{"n_layer": 8, "d_model": 384, "n_head": 6, "n_kv_head": 6, "head_dim": 64, "d_mlp": 1536, "vocab_size": 32000, "activation": "tanh_gelu", "norm": "rmsnorm", "norm_place": "pre", "norm_eps": 1e-05, "positions": "rope", "rope_base": 30300.0, "rope_fraction": 1.0, "qk_norm": false, "attn_scale": 0.125, "bias": "none", "tie_embeddings": true, "parallel_block": false, "init": "uniform", "init_std_qkv": 0.0335, "init_std_o": 0.0, "init_std_up": 0.0335, "init_std_down": 0.0, "optimizer": "muon", "lr": 0.00578, "lr_mult_down": 0.7, "beta1": 0.9, "lr_head": 0.0107, "grad_clip": 1.0, "warmup_steps": 200, "schedule": "cos", "final_lr_fraction": 0.1, "batch_tokens": 65536, "seq_len": 512, "doc_mask": true, "train_tokens": 544400000, "steps": 8307, "dataset": "wikipedia_en"}
MLP neurons of a small language model. Each row is named by its layer, matrix (up: input weights) and neuron, and shows model dimensions 128-255. Each number is 128 + 24 x the weight over its row's rms, rounded and kept within 0 to 255. Numbers have three digits each.
A block is one neuron, or neurons of one layer that tend to fire together. After each block is what it responds to, as a language model described it from the Wikipedia text at the highest values.

L3.up44:133107145084128112153080130138109132153122116095133158121162138138151122086136055107121131137134119091125183117131148097104126107061126160119118130126140119103110081152147155144125173137155138139081107150168104162114139131124103123129140148142112140134100112168129121085104140138141098134161120131136114127164159124169135114127099154128137138135105121089125125154160120123137129155168
L3.up310:109151115124147122108152162102169114118109113104188127138118143139163128115138130131104133148076119113099129130170116158159135127111167132095160165125121107119090126137090103104136133145140125119140193165144127146138135148135125076135136116156145166135121146128133116151121160139085114139137126119122138119101157114143096113144154153161085136127148120092110143154162153136107125152136
L3.up844:130091118107128129173122135132128097099159133155107139137177130166133121133108134121146136140148126127153122108159141108124184157182085086119113134121130107148125126100077109085123119163160153133101129107092142119133116095144201077134116156117115165110132102126108146135150108120142113141119115106137124127187135128104106155174140121116097119111083119110144074137169093110125166138162
L3.up965:158134134117105089149180141139097171104107130092132106150082107117159150101119067098160115114088190130109112151154136118120149142139129090096142133166112132146139120140119137130136103122105089164124098103125137094135101096092151092181121122129101123148157161143136119112112164118102151101126133130098115100114151091107089117123146151122110100129143131116149135138129131112137126073165
L3.up1185:138150171146171124126115141095108146152148150083143107136134163127116100109095127174123087146125155109134099079134132118146164123139149116134144128122174127128112150121100151114102164134106071135113124175111146141126113121092136109116167136130166133162147169141111110119095147207153131087109145155158153135157163135138104134147123128111095123120093137103132163141126099092102121149143
L3.up1274:123109106135120087126158091149178150162159141130146133092106123162127149102147133102125100131152111117176145133150156121129136149117117134151122140134116107136100102127104129114129164158159137138109144147179139125132132134080152122132093128172140163101092075088130082138114069119137130136131118148160133156159144144116133110101121112152115151130127138106142120110124129102128166117118
L3.up1419:072126066166121143157117090121110145147125119106156113150177127123166146133156145152127132098152132141119146132132115126096135159123164097118140174119150113180140131091065122109146140142140114136122108111100127172186171122140161158101129094140135138099134133133113170088160125103159133133154088131156125113111113100150120105108140126157117091053128140110091103110179116103128142122109
L3.up1483:128111138096155162109146175135129111118157145098131109122136131158127093102110103115122115128140181103116189123106138129145141169119090153116148155134121106099131097140137091131175140123129134086124162153137120170151155135107169097171131076131130156138116140193137120149126108124150139090121093134112108145171166090126122110110127125168145142108133135102131129129114113129170151152148
Description: Noun inflectional suffixes

L2.up254:076103133111158158097158104170112126156096158096142133149154117133095169114167106087169084112150128071146140129143175106137116114100114135136150146100128166124110157099130137132142147120131104122131171151148132114164155159093131081133124114136116179089143100142095154167126137141095111118149136147120109114130119160149128140152128129136125140114110150128144150135131158136104165156120
L2.up414:103093109051149132084186139150140107154136148142137133144128180112079120123142155136104148102130154124147146112105116146107160126159167111101130119121104148141162113115100112153109084109142101106150147131146159114149110135099119132084117095101097128153116096124142095128113137157127131125130153083121108099112124130099135099084074115127122119119138134116154145088098139162155113146102
L2.up603:150091114107114111181133101167126152139121105160131098169109134143138146126143113116132077177090123140165092148128135105136166119099141070122119105107107189119139044142147128104142131167127135137139116102138125111176132136116114089128138168160139127150142117160100139120123114120143105100151140104148120124071137158118144094128128188147129118128137136106116141092137078113162155150079
L2.up766:127133161124139103186143137139165126091132156149148165133146117126182092136147164138137126106126109181134089072127112163094121147083100122121105192161188098135107124155152157154120118137165111140151116124118132167183124133112089157123143138132136129106083176149118125153109139132111153110158126188128080111117145153124125125148144083156099168103159159118140112088158144113121118147149
L2.up782:130063069164156101093123135121126162096131148115108128156164123181136127101157142146153129130108135122135167120137144107154155091147138166087110126158100162088129152135116081135131136130169083166104136138170133109143127106169111107097091142130110131135104087148141131137116110106133102125140096154137120106170099106137097187158094130144127133115092137140118090121134071146146141148152
L2.up994:129116094093144151094164116110105131109169158116138166148181125117097124130108108098126104145127097122162106104141105162079149114132155140177133082145112154121127160145114151128106116154094118118175111099112141196152129181138131153158160148178097129137119125137111165146094110108109117126159133140106143162132095161149111124129134158143164089146135119119147121129128094111122180140141
L2.up1224:087145135135099121109170123155146142106130163127132132145120126115136136153125085083126119163180098133151141100094163146153156127094122145104142127101167135092151145182135134133169155128163133138159115152120102147123159161131155134125116149125103103114093156167118127130093121119115106092108083129142114137114138165120152126141103134121117143136117097124143176085131116111126135152112
L2.up1533:105127168129143122104130126135141134125167156115120111138137147158127128120131134104136133144162094138124149133145121100135084121085139127128102107125132123091084123120146090153138101121122140144177154134181139135132138122115149112104146123114126123105096156083132134175098146129119101144135126106073126141140124148084185089134121117092104139113114115143122145152131125124099115126134
Description: Table row-end pipes

L2.up481:113151129120160133194155122098113095102145129131066092108116110102121143152105153154123123101109120141104153129172130143166170151145146135129130131166095159086138184130113180145168156143118150136113174145157095183108114122120130113128121132105156108136151136119098138157106147105081135123100063181147123146109176104139126099095128083200101111140094133099133128134127115144141115088162
L2.up739:125088159132138164114156155157091109127126159114154145188114109130143132085149144106103116120171120087171140098114142134094089177130161120107129140133116134140135133161118094102121138122128107093144149145131137136132123112135147133142094118125083112134123113151141165157160129145143139095110124121124101165097137088154094163109113107169125135134163150115128120157136118098108156158125
L2.up814:098147182139107110133130134123127133128127135094137160179128150134144110118160129126123118114146105106098138138105159155128124173134090128091128102087080141092138166076081153127115148104117119120134146110158109133172126131136092177099137097099147130116135108134121116111108138126133121120120071128155141087162162092129162120148090134109150158111114124102116150160132134080178119134114
L2.up837:084110130110096109154133153117138124095121175105110137125139156169125139138126137190127124149161140110087166127142151179119145146130078138147161112114111115135133161114104179178152153142135076076092113155117172112121154121116169166115098152137097133181133145123125178125129106109171133075117160113138106122144131062147094132139127126102141142114156127095118131153148073166092152140153
L2.up1072:111144121093133175139177120161104104143102129148116147107114144162130130117153112117138133145160111109130137147155132144110106123101107125134131124101106145077115154114119126124166115115129145097109169142162128134153103134122137152156161148093155155119140169093124188117172122096122131154076150124100106118187159094112158110153155102136137107177102100111100112124123096162144142117104
L2.up1372:125122179117163128129155137139091121158124120098154141173113117146160092112119147132117087089124145112086174120156166135162153119151142119125148121139134143129160149109130157109154152150146105116133123123108095140110147126108131084177153154119111147117083122119108153103097076120102105132102158120134084140116128155127089100138112082144117136111110130087117136193147117139126174109139
L2.up1402:089118113071149133131112163120080150113119107140107175147104127145138134164112124141144119141144077119133152118109123127152125140160108099118170124084128152156150170113091126160141136135127118151146133088126095152127132126142126129133143106136125113132094090112146121161110108124111124101080112144105122100151141081116173157136105127138137111112127133110143148141122149114160117139136
L2.up1529:106118111098138152133100121114136128151141133105160089148148121128129149121111117101116139181098104115114141165133125130171082135088145163143151111117095130099127168124136119121095119145118098094112146129150104104142150137136124092204153127149170167094162067113148154120120165146098147124131122111110120163130139153160087117125105159154149150133109135093119127120125176155097130111131
Description: Plural noun suffix

L2.up333:134113120125130133109143169158114133121131135151106103098144164186106159123157117114117107125096122073136154096146124113126168166103109134063093150123132110111157114114118127131126124136102135103124094120113112117143086165103157107146117153113121141148089128186111130133137090131112173104096109122120131134170136177147139098092130110114105111124121141111135108130097091120108164111146
L2.up362:156125154112128144145092092126145130141130105146120103189111109147101156123120105135139098156092167105125130136138114108153098128142141120162093119091127161103130137142088116145142114129160135138098075125152142112103080136095121126135152140089118113120151126115110149126116148116134147105100162110144080153144139147150096111147141173137105123106131105127145112124130103108118132169064
L2.up614:103139157106146123158123145136129092144103151151156148138121128137146135130149134165070157119104129122133143136100139121172140148090164163130107108141123123154148110122123135160163128155162177156131157143156137139150085122128123123150107130091135172081115146112123140139122109103127105121133071094099091122183131128187118086134090124141122174135137108072145144099169140164073128136113
L2.up647:077099132125129157165180151124094141141156143154144120109121104150172131143119112165084110145134150112124133107149122119109149158121121141114120107121141125112114103134118099124141187108114087137118095143173091102161160144114154120119173179108142124121143118135153149071174135126133139150141122175125151134144159134141114093164166138149104123153143119139146158130130106139122135144131
L2.up947:133132125083141133146111161136095147098137129163174176138108112179120164173115106125106116161125089156114123103092141155110094091113192140091156125127129151085105181152140101121152149073123164133139100122130160161118151161113105125146132074122145151129160133173138146117115165127154092097136082135125116131179115148129123138136148145134165115092125139122150153090129108122074134112178
L2.up1002:085140136143145158115138154149152119144119109181139122129138130120148131100125145126196162115093119165146152170149104079170150120143135111125147105094137135169126137083130137101115107180135152081142133128121126110137130143161139116139122132109159144152117067148123147102128112151148195119117142165115098143145127129109116104119142112110120114118163147134171151128147127111098158120172
L2.up1257:166102153136104118166108090137123129145149127170143118140129125116119166143180159172143143147096144111119132133143114149169149106086142146134127164155100132085102157083098122120146141125128097133130128125102124137137133132122132112128129120130110098144165100122132132135121101139078126157123111121139132147102132123144105122113111132103143145089162085156183117121169087133112115137101
L2.up1326:140169102130143096153082124122123171123143118096083143159153107122137144114134102101093114126125094063140150128136083179121144177136108135134126122109129136126114123103128141126165109109139101137160128172103086136106128164135118107120130132165146126140140125116118137146106130142086112129134113156140122145139153176162105105132118168127092128152145119134134124100125119131122143115184
Description: Relative pronouns after nouns

L3.up141:085123120139124146120121149114098125122102124147120116138155128130103141124125120099107124189117137063149164119154173110134139126120084187173130155147125146140131106138156120109106146119118153161155116138104108087150107132130146129133086132125109160128112149196121113136128137098119121110130171129129135165157154137109160179137149132145117134130080097112130171147124164074089092163145
L3.up399:113102128110177133110128161073123148113149143121082144147146137101133133154107107096196125168122130097152159116161150129189170114134143139147108156134101147120121142119113141101128146138150113136143100104116115160118125129118127082152165144113091137103095127102184113128183148118172145162131121163113158099093145134140089120105130140141086094119082109107110139131149152079149139137130
L3.up970:126103114169115131081169165138109105162097108107129111156136151128123119130091107117117116134114116123130170113131132100114160130134153120162137151135109149170146123098143125141075123138164082125185125119130119134124147132106150102128172113126121130115191145186144168117133128083105134092117121106168131115137103120142107141149106081133178137113120111094115104109093109137100130125091
L3.up1002:140122128158111137145118127187124125082135124153160127139131154069137138126077105127176093118121113159120142094110161113165127125154142136157113156112147119101132142136114115175132097155156142156138122129121115115109142134122121094129138096157095115125130138130123125141167165118153123144091142139124164162143101109105137148149120151145109162152141128163152160105099064147137131124132
L3.up1184:093121125095112155120139151118097150111118125141132132153132125098139157130102081081138107129114121106137159086135147151150175105142151167126087170147146159124124166149143136112109129084148157141139116129158103107143148116140099068120074122171113101143137128147147155154109126051139146173108121169132137145106127129155131101123136094130092127120114151148125114117109126113133145132075
L3.up1250:087102136140140169114145119143124106088150154135116125138144137121151147104129091100161110147145134111134148099133184131146129099118134121127078170098108151126131165156118124108090149070111153164146095142098148129128124154111114118139105156111082126131089108156157134129099123042146140135099129122153133100116128118141140108099129148184096156151071127085091118125117122088122140123136
L3.up1268:147166144131146098107148166122108172137123149162164178162156169111152170107120125097145102147091144125166142135171120114132135126147131139109133141160107109124108126147120127123140091125138127152138162134150103173173167104160116077153144125148096140177085123167171117142168114079090148121134133136146134137160124117093091120138120161113165143148171135159167133111146136169104173088122
L3.up1459:110123100116134166090127113159111152133121156139073105126126133140113147104172131097120102132169134187145157085120174131133157115133171126136115156120091121098134111111152077138078136153179114122205105152133139096126122169151083108121124079153122117114109123187136157126134091058128146163138137110126148149122111156116154103107103123092186107125114135131110152141177142152143114094110
Description: Table row-ending pipe

L5.up937:115112130186110135154156133077096131105134111149140102132143124145150122134147124085112115103126184141142140089151134138107151154143065134160119109109154112099146135126113165175137137145143112117091159187125120100143078131115154119110115163146163136178115136116071138149147129089113130142088132110122118121124098133191091096108136129129129138152116083123130118130115087111162161110125
Description: Plural agent nouns

L5.up1050:168129123132128114169121154130086133174088133144155125112159121154099105147133174129099111130096088139099111139115127118128191112160102102142120140110138138103151181162108145116125169107132125109175136154085106131112084140151169150108154129094122130112158138135159100144108093096090108141130105123102124168203102165090155123143143093114164125079134125121120116143107146134145150114096
Description: Clause-linking connectives

L3.up12:137127116158117119128098100128139160137153178173139122135115142160110164099102142134153108150135111117116187119161154087141148130098104141149121094155104108105106149114125139126156149144159132137147153162136137158114140140163146150095131089148163136143120177143094135112167193165102127131113130122115134137128124143120155152120119124138137171108098142134111113136135162129145159165198
L3.up62:092141128153123122137136184067082132139119171158118082138086147160138153117122135087084119132127159104151170146113155134130142125103095156137125126106153145127108142097086135088142141144138100112133151125115112115157116099109126146120149169159101153147105142166088136071119131143147143111121111139109104103143116128138087121128076106163158119128110186107077113059121115158094144123125
L3.up179:140112165150083130138126104137169100091167096128149122128085131161133111119135104097111150113111191157164107141136120130171131169096134118131118146122165146120149173136128111151151158143148182074156134142093124154131129086099149132097144140110104192158133136153129175162092131097138145146104126151149180126145153116148152063112135083121115144111115090118139143123144112185089099129127
L3.up412:117116127156122108116143117171143123134146125158130089149131097080164085143159094149120120119072112122114153076156135147174112135117130151123110153118109150096145144101119149084145108143127123086172160124115117125102156091131164137113138105145137112120094092131135168095157104141139165115161135144160154173150130158105143165125189098110156099182132123128084122144167139123104132155121
L3.up520:109100149111147125120105105116144079122163154139139169145144164119109115145182090139115134125125177159099154089117166152132138120151152140074130137119131102098106154105155160145106126125117094123126130137147162157080142143114158117139138167135148086145111111130121136170183125129101184123098107122110120127119140138153141112064105094122131181128116139124113156128133060127126130113136
L3.up873:110095150134124180123138090107120114119126106120139118115160188170121148143162108150074111147094161136150133122143153159158130139106126115138141140182121144085126079169111110066154143114142162169102117189148095131109105084140135154148150092139113161159106146123102140131140150162120094135100097151119101159181125139127115155120109131141145136111134141163105155090121143141141127140121
L3.up1480:120100082118125092173155124204162124104122126166114086139136116141108151127104127129111082169117137137054127115093142175126104150091161107119121101160161106123147111136101137160121108108127105131122097122117141108126177157132174166117110088177116122159144109148114145165116152112090157119094140101092156113115129115105170115109136138113151114098166108148138102151108139107131111159187
L3.up1511:073139142134104104106048122121103115199126142168107047146135123128111121150108092135111105173079132108123135120125160132105116119107097106123168107141094128095161127127155110105112123152133143113135150093123100163151138129117149168156143145169138107134142105103122103084143164132135163141120171130111131138128159174168165150086112162150151146165158151182150170087165122125094141100150
Description: Clause-opening relatives and modals

L5.up1114:143133120092094153109135085155128098105111127156135080130143120094129143146107159099177089135142108072119131097139121134128114119094141126138128108078113132081155123168102097122136165142122142172103146097121134101113142128111101125101138135137124119097106108130162143166139129148112104153132185158122116145137126123138121111122114124108148113166118123111167075168089161156153114155112
Description: Table row ends, spatial words